MLP neurons of a small language model. Each row is named by its layer, matrix (gate and up: input weights) and neuron, and shows model dimensions 298-447. Each number is 500 + 40 x the weight over its row's rms, rounded and kept within 0 to 999. Numbers have three digits each. A neuron's up and down rows have the sign that makes its largest values positive.
A block is one neuron, or neurons of one layer that tend to fire together. Before each block is what it responds to, as a language model described it from the Wikipedia text at the highest values.

Description: Infinitive marker "to"
L6.gate125:521458540481565530480523511484509442476518514489490496453454503526566468532533483517495423457536456504504512487514521437516453434462550471509547464494484405555467499495467511522490496485501584418503510448545526538514530478568469515486439494561487515460508540492541460517547493450533487514448455537487535433475556463447473435472502423437555470486488476457494439586542532458571528490442483522537476430578494386549451380504530568555508503439485442508544
L6.up125:528504431517457508466479515511473499433484545522539541487494512492487537483537492441517568477546528511425528414523502544470535491471519600543492506530508513523458481489450562521555527482525545504475511528478487462574462559487482450514470473489482515461519462514480537434601526434562522526523503451504508562461499480506496462475428499574487582480484506479533454491423508524498494479464587527470443461428487475461492500483545443537476503572526472451463
L6.gate149:509456572431483527508567506509505531450567555502434544533467479473436515432545451504519516479487477485461490437461405496412513484526559465488500499525519544434551536519512496553560450485504501435412519465442520475614499519508464527547508463467535494431554535401510509518514531551536534512533575575453510527431529509498475493482490512533510441486505489513587439500507587457473505539508494586510467512515520399507510473492449423529442481450520469493485
L6.up149:519422523461556405519525463513483438460514573528432483451450484494483478463470436486548406427410527504518489480597487498451490506499465514463450504521486531392471535577518484551541477511569560462458515530503535503558448514482521539501466521530496492479488489528476531590516528505460565444521529497484470474558477481501472507532375476454497454555453455468479407450487539460505483574516541530528525505509481478528460545436518492526555472540521487596513
L6.gate368:504486504539470502483535485503497407550553526491465431474509433465462486434475498513472448513525520460512555501445497421474482554455476462412492485520464477501501515538489510535520456476489427454483519510488544512479550484465517501475482479514541503518570531539469447526538498520493447548432553537430521441448478476535490495441541467530443484489552489455549541489528531483479498518576403497516529445500480499499426537504476489469452499504568479548458
L6.up368:508466557474411584438540470479453511550495499482552467479482469456481447478443462514521479550521489459521422537509495415519497517499498520477470582506496486458517488529486512492460431505553502489498529567524485486577473458487560496484516437564483486510446505461540473601565465547482472499404480465432476441478484493474532485534561479514499484471433566481479515476570553584480483480521543569516472449512499504504503554570547504539510470490569479527562
L6.gate378:475534534509554494416497481590556517517562489496495529535497531545457461514474432489497483530561477479437499417518458470467501448531558558517530562471464482456480456464466516397487537502504481466491550448528546440548467541500500537461445583503500473428498543517430468436625522530517557543429471504476464522464553507518499502489455496548484491514483493426494513547516562494513435501509421570475512449554496451478552498476523461531501415479479469542562
L6.up378:506549530455537501500450526513518502617474450524530533504475452463489410527456479433483512478512520511560528481509466467479496464514519438500508486521536437523527531512461466437492477445533490434478516532466464442469489518516495545501558498474529537483485553401532404443460438538537482458504524466504470519454484549549481518496458455453501581554470459478444503504472512554469503531469473478550529544550455510508480445567463510547486421514477563475547
L6.gate465:544438471484547486483519438473437572451530526472480450457468475523451475416438485498503494528464541527500511464485496502449523515495516555438480453505499547478513496522451520478511536475558499437414457529453438485512515501565552501467482529430479483533529549488529441442476481517593419514436550549495558500483409527495533467465460596528488497476490489528430446466485476549509480503502505514571463484490411521537561477549479477513457444489513416554559
L6.up465:548487424495523502480512482548525451515519490518475498426465444532454458547476599537510546563523476553499493518473543452469528490524529530561494467496498458455606493477498480582514480562584461493514478500494549463590548546569543582505509471533476465556508470568482444474513462458494546554511445534535512524462557564570520458489533502485479517550493543414472475467456519536474529475503509543528447499525449481487518525428510517471494483493482466482496
L6.gate590:465486509484539509456523456468480528500486499461466534550454445450551548470547502441526476557583477524488449422552511513530434511582505528508429531451516545510494495511468482445507518536474524451581506464446398480549543457578531444478503473545392441472578462444515491519549514525542474489427437454563486495547485535495476495453467483516483484528501565484515502506441468509490497433523512522492535566512509505484504471516488469536538516464586531526472
L6.up590:517549418554484507510557524474539488446526530506523437466525559508545477478418553506387441450436463543527500528509579516579531506512463578493474524474525573487494467542504473481496463470468469401533517499486454516526479510542529540433479514522501538508523554544521513504449463456510430505512495482559524569449511507481543466540509569516525515520459507546403486480501469468490467484494607525526501513486496550572526484560543472559539541429408534514460
L6.gate821:542492435525545496520573532486502532424549462540508559572462452480482467500487502509605509465537493481571543548526483410507518414521484527468538514495434548565469508478536496477504518533537474516474473446521555492535562488525519452552489493529539480513476556517534510483554454540492447486523410489464451524547532433532499514547508520482489492512553471425479485553502490508503421517496563480540502537584455481472459428512453456564476524452480518538505
L6.up821:564488458494590458582503545434491488482526512459530505456472466542503561509511478522521491487511475530525522462531577440489492509576521497554477501468437479543453451494447487464554463518589521465450547525431451490499525513546481500424497475540476462500481518508514488515584517507547488479499500482491493462455525549511516517565493537525509578526477439422452501559529467495499522434489487512509464482537544434494462491586477501449583524476460506519515
L6.gate881:544445515477442514470487549514545517501482483512572492496506531513481526471520462485527511447491424449457554519513570425488551499506510544489492547426540523477549558514495528484490453406503447480477490484585484490496492518434487549472595467496498556494513537448481425550513523514486515529552446509481478491424470508605549560505425513500539526537443436441570555508524579433476384490478486530478435529477533488517455496539493564510498470518441417527502
L6.up881:476516435405473509459474521419482491587475517562546538507485478478530522553500373458507528438499492468482491460597456509449537572445477475558511517474498526477450449486510531471514476560493453497487413496522453562495581479447535523504545518466587470513546510469543432614595503534457525474467468561469472463520481497410512494562511494517452530501539473434513477475474533530480485441538507430532463488477458531522521458497440523487552466489461499521548

Description: Location preposition "at"
L3.gate59:533465492520514572568471504477508462549477458498452506467438500508524451415451502442494542535515566476506487536440483577501490531507534472476487558499547523499528594514515569471525444577464514478540537542504499521521426464508521460571547475523470514457541498532452508532566467436566439557507483509479537490508494511490527519457481538497558461495522494513497453562566483557557489512496518499422462506499496577503410502524517546472542538476514485581495
L3.up59:528532429560520427516477476518446491475515526529506440590519433491488488489443493483520541509488484505444557559446477531464478538499570477509547499516564528581474487475480503525484482443600475533515502473591523491526471526481542451518532469442564535469536553520553513441454495500457437481489508490518485478532478514466569529530482513505480439518526534486518440531515441504525537500480494513544428450565482416472403534483489541513466481515494480535504
L3.gate195:484502519466483490534503465526506472470547519553471544489484456511493408483494573456545462526478499528497505508485517422543507494466484505554487416525546560485488535511458442533434473477523516443504459533513503482515522479371473509580492506472473530481524521480503536501550462493496474510492517450486526424508453527497511484469485427511541534495584533434476450485484407473438516503467425456555491473550470497622485470483537536492481536519437481511495
L3.up195:446494460444490558522510549449528533472460484511484496465534510590502449447507558516463475490450465502488478527506518395517509489475535522507533484483566517544522468459519534540491484510498478541449511540525572543518575432505448538562459479534467495525530417569441496516557535522462457435456600508427495488540404458527565524477574536508554538479483516487485496392518521431478492474546468499417518559575522516510589499528518463515540493531521451505489
L3.gate233:522542458428539493503487485427486564451484495574572521469413425485495434471455515482499534500558486465528505426521528470466468478476525483529470493535546567523461497523444458503515485508513460507546506506571560610523518467563507479470488563471481522500464527485437504528534424523465539458488494444557555498517513562545473494408505421498537439505558517516379471514450522496510536479453511460528581478543461498498556441488569545498512491555521537470503
L3.up233:526551529544514547430525472499551452592545465477544583495504475524531481494496481521524508516566509462475477466477517557504489457419567526588529569522554469515460509536467443516476574522510464446447479555484501531503468528470627455470506544460567499466486480495490556472459473398503500541494501513507470507594432469464457481492454446488557533528549443475581462521509538509493553418563541491574449553533487464504544512563496503519491506503565506501513
L3.gate335:544512491471501497529523460537539492500575489509501469465454428488478506478535472452585454492534504504428599490530433521466505512502515423480517465472583516550477513515563576558453470547509458476524521508554517465496458435466556468568499458553462451546520444479481504518569515493479544505525477500460500528488513549552526490526396457503484581513547506510451504518544441567538475522450482518554428469466484434520495577490515501519517415492467507452520
L3.up335:522465479492457454574450479506542452476475507497501462513459431500476463463537487500587513490474543489539523526576499530540474491615515489525473464399441543497479558530532555497506499485496552541512506545524484550513543499574483534532459591486493502459472504524463470506473515479479490473493519444546511461555544527481559451483542464452479487505465545497461530568537443450453528495495485468532525536470519531542514525562509482492549456505492516558506
L3.gate346:514529489498504470523518463527501443376480468454518512528472481482553499494475524506503534491498528443528487519432473479469580446488505514520549443462430503562519533478469496479448536516525525442488476470562575498568516531428484493509614547488530502476529491473510489431489508541534497522534501495480517497536549485405451511465578478488531535479525534534461505412587495523618510513473516506525526507474494519571516527522558572607482474520488436480502
L3.up346:459536456456509540490555502483472467544517445422490519546473554503495464474445505568540453564520478485398453430532473545515531551461503465491472526524434475557544521512519504478523493486578571540593478482529472532491466496563441559472479548535452501513485491529537526478570478516548476493515491481489480494597465458525581491478500494525506544474468515518463528474509536499555508512481544492556489506498518486538526511474461487479551507510503524531492
L3.gate355:447450458509464529454473518486505587550476476535476480521476554538506509495510539465584505515473459562552533530521539471394529551521466470445446498508491516540464517523553475469505558541549507559468496527502562515500459499472413489511493523431431475438463448532483493568562490477604475458468475503477492465554489517495518572546608522474514440560448495496467515525493503447513486466516441520531586516543506470493484467450484505494471437556477479581586
L3.up355:514473498498496616559567505540504514469528514478501439447527483516469500434490518475453540464564456521454572515536475479477562513531446464530501498475536435578508497520543510503447453506495443532496494530479466567425569558510534462460460522540449508520490436439529517530510476519534517499478539545486514507508505561521508477510463526485596477491510445504515528474517504506554584511512432526548539580514485562484454447490501479472528405513414471510488
L3.gate620:428478517547548483501562448492484549446469571477555478476458461519500517538531535511587493409581489472521463609443532489540422510489482500458556439511495544541522513510515519540560453521419518480500552464513504547435448488481494491432479532520456464482475558482467590509518486524484500451450522479489482522447526547490410476503534523533474570544474547419543472510541495452549541503482509579496524496481487499487474476493562513448535511470477439484489
L3.up620:440511545467486492522545485442443555484459578503490551513508475512574429516514512548450431472466537549501536491525482485521497579482532523503505475522572491577539452550429554488462465539536487515449503548491476501467472439524491503484552443523490455480557522476477487408465566517538537472479496578484504567528429584536455473459438449492506466534578527490494527484467525423562510536476547496466495502473509473431545484431511495531537491459525441550545
L3.gate868:505458490508510450553520522544452482604506515475413493536421551472497559486579508504466562473435577536511498475417492487502499466422461510517543491470468425533490498491522499432501536496528521462428456542556539535496488479495576492462507494452523461532535472543508559493478493518490471534479549519492547415491479463553484487571405450497551573445511431489481464523505492463503449493509470484515470520537548529504474483543441502494551500526501482496514
L3.up868:496488507565541468520519529396477478552556513533455455560457462564495464557508527491487517541408469535464521509505491447544452493537484506490516429483454371485529503445506532511489506507450458524439525540526543578447496550427495517471427470561547509505454488390471458455478593433534440518474523453461430513512532505447508459528530544457536547458462524452457535506525500510493507528446462519515449517443483572474570436478521410520597485505464478536551

Description: Locative prepositions after nouns
L6.gate65:482476457531471530534494465516459473419565488496499469460540543523453480520511471487511432570521589483484453533549537502489514493452450534517484447464433444497518508495558454519535517487496580453501491460599472534562483472469577484446526459529518476446462474486515453537460431506464554505464421489441534499484486503521463513579518476515504548498536472467561521515480430502425548464564501554533583454526504491463511505543404520496507580549515512482498
L6.up65:505518580458483509524461522462435486504521487431527478501509533495469447495445476533452523438509557447469528446557516470483475511447424570515555460488482450453510514492504508503525459529583532478451472573402506475538498510506447510475572488494487531563520517479559487418557464534454527468558470485508502540515479544515501483429534386467491476478487482506509517457449526462441453487550490500540421550534545502541508486559458561474510541480495511459517
L6.gate130:452602499502556478519503503564521535529420527533548497421528471474496501449487481558459545487455456514449531552534530459455475501473488539478513488504525449575497420491517550473420494439535540511608503501532444551450494510511490493507487557518535554581540479469451482499532511539501598464449558471423524514500533553467520546527518486532503450543521583492514449519530505459529450592544446547539502453546488510465502461492485468569413486528579455537476
L6.up130:520490552560481533483539524483579502503486458450461492516516473464460495460485518504536445493544517566477487466463498502479499570466503431431475537474493551555487478524480431520507435479451526431528452460452418551528524498456522536534502531505516427523507508529446495493537476500417455467519472472480495432473516431519482442541551426543475459617528497477536458466483525491512498508568502530428512497506475517530477465500481463550467546460461460471485
L6.gate260:454523473463542483537524533539557514542468536513439568518553460569515511500472515506529540525506452460494428561534542505499460455548559431497476515466477578487480523505471516507447545456472462545526548514478562632510471505543507564569464507485567470451508555586512474460534472435444499492528484452493484472542482438493533528558496555480530517483541476513439464439468448492487504481524528498555490441500553492580514534497559514501477512445440493457542
L6.up260:573550455485483436503472509469460515461532558465514498531529497527511437472456493453521503492550541504519475454408553472449508538442433563527566531548515492474481515495514506541424546549491512519523445510523529521505544526510506462513548511488476448558543495522464596575558516434544465465475497507558503490496470527526489486403501452496474503441524519469393450494463484543534495482506480501504458508605553543434442508516512475560460571521476456496512
L6.gate328:526511567407579539516522594550469498475484501519541493506587494488466455463450467471480475552537564560527503537464486431544472491562525401506557508533536535490505495508531464490526441599553486514459522585583536499457502466487459539515472537579561439524399538562503460527517523485551478548520589511455449536490433511552512492499523468530497486466549562484452406500518471463442435493481541509600468524464478504468454497494495435545549503485435483433476
L6.up328:501419511398485456524588443479485436480483449511511530464532481515435484505502471482495498553529524553518429518491477466511443517521507521584527564500507529505576507506484464552580492577548466491504533523487601589536507515552478545527523488493469458519442535565481461475526460441469506552552572507427499502498498543514514435538475501542524466502563566509509509484505440488537455533515456602525467491452456423459453433521583537586441419490469466487437
L6.gate401:507559506513538495502518544442485421517490446535499512525478427511535511483538540450514457422531516519550475547504483524503501491481578474514500524516460512504519515480518514520470463497447496465428501482554508478510523511517489549478420535445524490487436530494447477525441521460496484430421462481515538505521512526546503484484532527473555429487462451495500527525472548481499509495454562462494540553499536519535427501521541452531518466444408492488501
L6.up401:529469519474530542475561570452485503496424484464529480570488533502573466520546459461581483500540460500476495444535503547504503544503518566530548507509456489463492546545521495512508465485470547428463510480404514466497462527507494569456484452461523422471465525511491448571455506583530531480445502500570525515491516552542541416514631527439518510537508509519486508536577524541524519509515522545525550516480444538493549466489453479477515481447499431477458
L6.gate588:503570512515515552579519501557485556501530478511450464465467493468437490454484433535489555485573577465498509462448501500489477512494515554498496546534521448509593545465472477507461515568540528506507537590493524484544508520555457437560543495380428475457526458554572528514500516543467444523554487506543487515481426534505522521452563427489510392462515517509544527470463530506500498442489475500511481435556446411532553485488473464433599430523496560532446
L6.up588:467535483515517459442551488467552433418460489541490524535573618542524509516475460520488523528484450568388555558463536479539468496490485583482487433574541499478562466468461514518387462509543499491472466526475471532513410557457508471439468455534525563500415521509475464505557499513492432445500412542500472463521455547542499549435587510455504509565523460420485499497481528500511515566516528500492506495524470561504504524546567489509514462541426486476539
L6.gate668:504515478520507503487531452443450434502497470454525459461510516537491483611525514405491404486523487390564484540489602490494504519505479594564482511526515473434553510497458510458484530437528474452538543553445528554522494550582476536458506438415485528491444528516539560489448429495470517548523560503561528503482561491512510490454540469541477485515463439538499537492466525524452497529545529513542520539580507487471486433504526436413570563514484517466602
L6.up668:529495515509501508524462524400464500485551514498492495427457461482556479530471473348466463570456500528484543512427419530477499563494471461463519500519484517499500461448509477572505568483526550452556510560440443518477520518493516451500550510421498541527498481489548521504493482529528562527548584459514484508558444413446501413471598487563536498517491541527426478472491451429450517528436448499512503481541428522467522501476490462522434517484501419491499
L6.gate722:506457509510505404505437514462552542458535522432462401470518459523502473531501488550522409453494528516519553472538501486482474496475461592506480544492515545502506481502492558454458503467550483474525537558521432486516531502540440482470553527520449467424513515480463474530517479582493542521570583493527547505440466524496473561523499501415453516491550438409584492502483515510494487545493519480472544559497513529517542490437497528427516462506450439504473
L6.up722:459614531501474553438473514456414488456527546521515521528446514466501569515504567483506463492429513489516477485524499508469466506477499511476504527470487407512507514434490539438533518504533476480547514489507526526514590466475560510484583527413504477498461500470430407469519512497542550491418492465483525520523478509481542464538562479523449530488490473533500546441458492571438559463530525451491545509559482488488512434502466528495478531469530520415511

Description: Preposition "at"
L4.gate779:509446554541529533532502466488526468462460522496484550520505468575497448511513532554568516483483387485506503481543544497506492504466494460557470537448538532550521573525507463525461481545492493524463515572486489453535543459536478595521518466534516454543520548534579473498521431493490441495514570454508453483457448526474499539484541493578456486493516510488498424573473579431538482495455490492559559482510523492588533477489481507545547511483456442476536
L4.up779:528513505478489515474482497464484509521456453477486533514451483503462476515419474471443499520538499593469507485422478480523443544507482530547489518455444494473501528510477490495584508504453502487459583530548501542543560502437557436522468454540506397511474442597470443506516508464477491477478544522492493565532503479464541486463501471513511573547437480473529522435496555528488510517546467448546544533424472519539490487526513504507564446522567472576613

Description: Infinitive "to" after verbs
L3.gate87:534440424486510517467551501563474494470533467510463497465432494507459432517456491512586467520483440486463449492524484462411504562503461587556525482535536506491540504547512492453555522517584457448473566545539532449605554527452584518475505553518451516462526591437480518477475438516453479509482490508542526507463406477536527488460468527423503525577515430434507455511486456510429539462472491548482471529534522523516439450501457509536534514428472478497559
L3.up87:485439490489547456533523479453519514490519444528505571450514434462428440449453441571499425523503458473489514547439508489514526497503536516449501506468555445505458432490492477506553501573534578504520430536461492457541500541429564552452487506530485571514510552534609501442507462505518497522474537531515507492490487497504513432480507422523502523478504456465530510512472471477441509442482458567499492539532501442529481469529501527463528500486514472553522
L3.gate234:549575496509527514450507510526596497543577514466571517443525478478506462499511486474485475503567560560538506525514553433482466568412452442463515511445457408454482495437460516511575506566496566458480550475471570490526531405496556509434578484547497456454529557527541515405508496481537419555488505547535503488488547424538539566507494537518550431444465507499544465511463512459507487513472527486496516530545458515459509472571471553546456471543498452513532
L3.up234:498577496530421498452573445543471512420523436481475513449483488482482541413464545601535504509504490526441508536530536483478461504555518573490505510511573409519557506522502479541431558550522551483489499547464533501503498498519575525471506486543463462445503509458540553433491437496495506557569502446556507489512520481557506481500491513476454471453530503585443516509563520525542489440541534488468494537496534547578493429475545464532544555453535444491518
L3.gate271:508486547459540486525538441486417565489518494509459449502472523503483508559487497471451457493535514549510467460571519610459428508500482520544475481531536459541562487496458515511483468557499449455504491533467484434488581476488462499551485496529531501528480519465540518479499469464446424544440531553535539537520474442518434486491536448547501459507491526487531540455513496516571438481588480473626486510505496492493491457470475457480501549440519500467494
L3.up271:480465501428537474495545506478485532509546440454547525492557474607418451537502493496503465490518479492481498476433473543431548489534496495446512478523516463567572472477524450506564500504563474474513516536483468443508516481455487394562535471542436476562562517565474505455518535550456582455437532500487543521511460454540536490475515486531485484494400500534498496483530503427567548554541478466531526471490465454497546495514564458496513434497486447518509
L3.gate353:510505456544497452468536487458499477524457512537484402460505503525459472526456461497521473522507513515475514459492443521467566572491550525471526515471456458492552498471497561514434460459526449492431507582526538518509536459468542465486578512482488551540494608462451447472515509503487507498428515562483526531525474523540549493515504517458508523514478449452452471446420482556465543482579440535551425440537562457512461531540531529562477503535577472503528
L3.up353:513496479504477479515499453512482547536487524532565552428478458515465494505441439476520452495525532512445561576521520574496503496504503528405536502442524466523559422478443545532519484471499507510506510565485523516545549492449488519491478541413504548474487563482479411485448479522530548528437500556462480457503482457462476549478491509526499501504433537477457497445456501535472532493512489568497503522555454503502463544526484466519468541524530460480461
L3.gate398:503440522545497422525491567496553540467479536527459377425567518518460460567533476516550444514481522444418517539609511494515509469560524539497529539571519468481461529474501538515464485618512497514538496464564540491453539535452474533436466427509548573498483503540495517517548539588473502489485493545501511459499527466449453521566542482431542520546484474424494490511492489450510489463486455558484468555521531516546513470520500438535424501426483497469524
L3.up398:425511471522516453489541529478517564459460500522427510382506536456490468569557508488577480438503451527454518533483497442530477606536425502511479510568498479481440479518499534493497499473430455536508550502495515547576477486555499569443480470508430502507564473502559572481485457537531427475444555542497511458500430483500523491542533482498518549504520400555523532487519456538551462461530458461486472528493464492484460450491546459469509534423602544512493
L3.gate514:514490505534519458502506484565550531454488513497486575469515498494501552605507494559573479468477516496473434519493443520587538562489483533516485524464457541550439490501507469534538489478503482451418573448465455477533509520425520552487495566501473542525578517437503444542511480504574493522440496482476541590532520488434493526547460518509447516511475548432461502532513492505493501485561516495447433543551540491557536519567505504578485509485505473476422
L3.up514:483508438524507433459547526469525438501517489416466583502471540481517488510491480512563481548519512520558502482505455385576556417512505477526508510535560501547519533455481498597524560527530456522435541488461443477561455464488507423484527470475493464560574484470524494424484492399431486510474480503550432466530491546454503572565522488476512535525531451475536529481467512445495416508545564495563527536432483469441531523522467504481486463430538429489470
L3.gate586:517566523461490517488469464504493581600540493520510500431534443443426627583460452584482450500542541438498523578536510507468466504463501506466554508431527484511464541535543566508503477487488502482451510448509547498536473567508423540545533524495529564456444524507560488522512495480431514448466438471526523406499522476487577544481559434492539460511518498481442523543489465508524503554484451515548515511428508466536530537516408516508461510444483462549519
L3.up586:496445522515451443479546482527523476457532589501536584442436448447450522500448474455495543480472500452532479510459486535522457454512568527509516539496554494571514571523563431570497508585511546511422520557445457534544506508502484549461517556523494450446527529459509576468451519504449460550477494501542507533533501496505586476425540483483557504518469466501514505407581473518561530593477528514580444525514485468477556519537520479446515400534464465497532
L3.gate697:541478512463452410450520459496521475448496469445454493505537489480473466450469485490588520478514496533526517529510472489505581505509486570441499462509463506516523489462467464549515515480489526410452479447559478480513576530450461538493526533526463505426527482480503475501485487483526481545521465476463522463502503478465412433553495511539460559518408481504479440557490520513535506467524452569550478504544513516486462516531500469567433465466492464504538
L3.up697:537487503452491463446499497471506397495450482523492566520503529480493479542501450479462491498506457574539482460428503470546502454523512513489485538510544546534498471449467539533607465519529503532499528455395550448529502557494495554476464518462496481479507494515558507476485461523519509470444460501592448451495526497482498470486480488437532536519572482562470501603479502472503501457508470503484436514560527489426455537489517409487487456556465466503551

Description: Post-verbal "to"
L4.gate660:495540567463463504447548514535500440553497504466516463516491505441469502519573493497522503556585532512489423517514490474496495498449442495602440428519536548483520494460525484507520517558508486467543539442448542492526516475480411544516404445494460517443505522552476520460532536521513512483488566504465522485502499464523467508507435501459427610488438489432510519500603452528435506490459466467599556523485531462487523480555501465415541512453568462512532
L4.up660:512462523483497476503553485421453528475564484491515527484506463448455472408518511481561533462534535450517499523549477477400505535507558527448490540570515501487462538500538518503446472546568454396452446500535450515466525480467450546465456447512418532498601516510494488447546493455549543462425585436547514458472452553535527513523442430544452468518588502461503521472531551482470542520491540551563462461518494531476493487473499511544533528525540458516468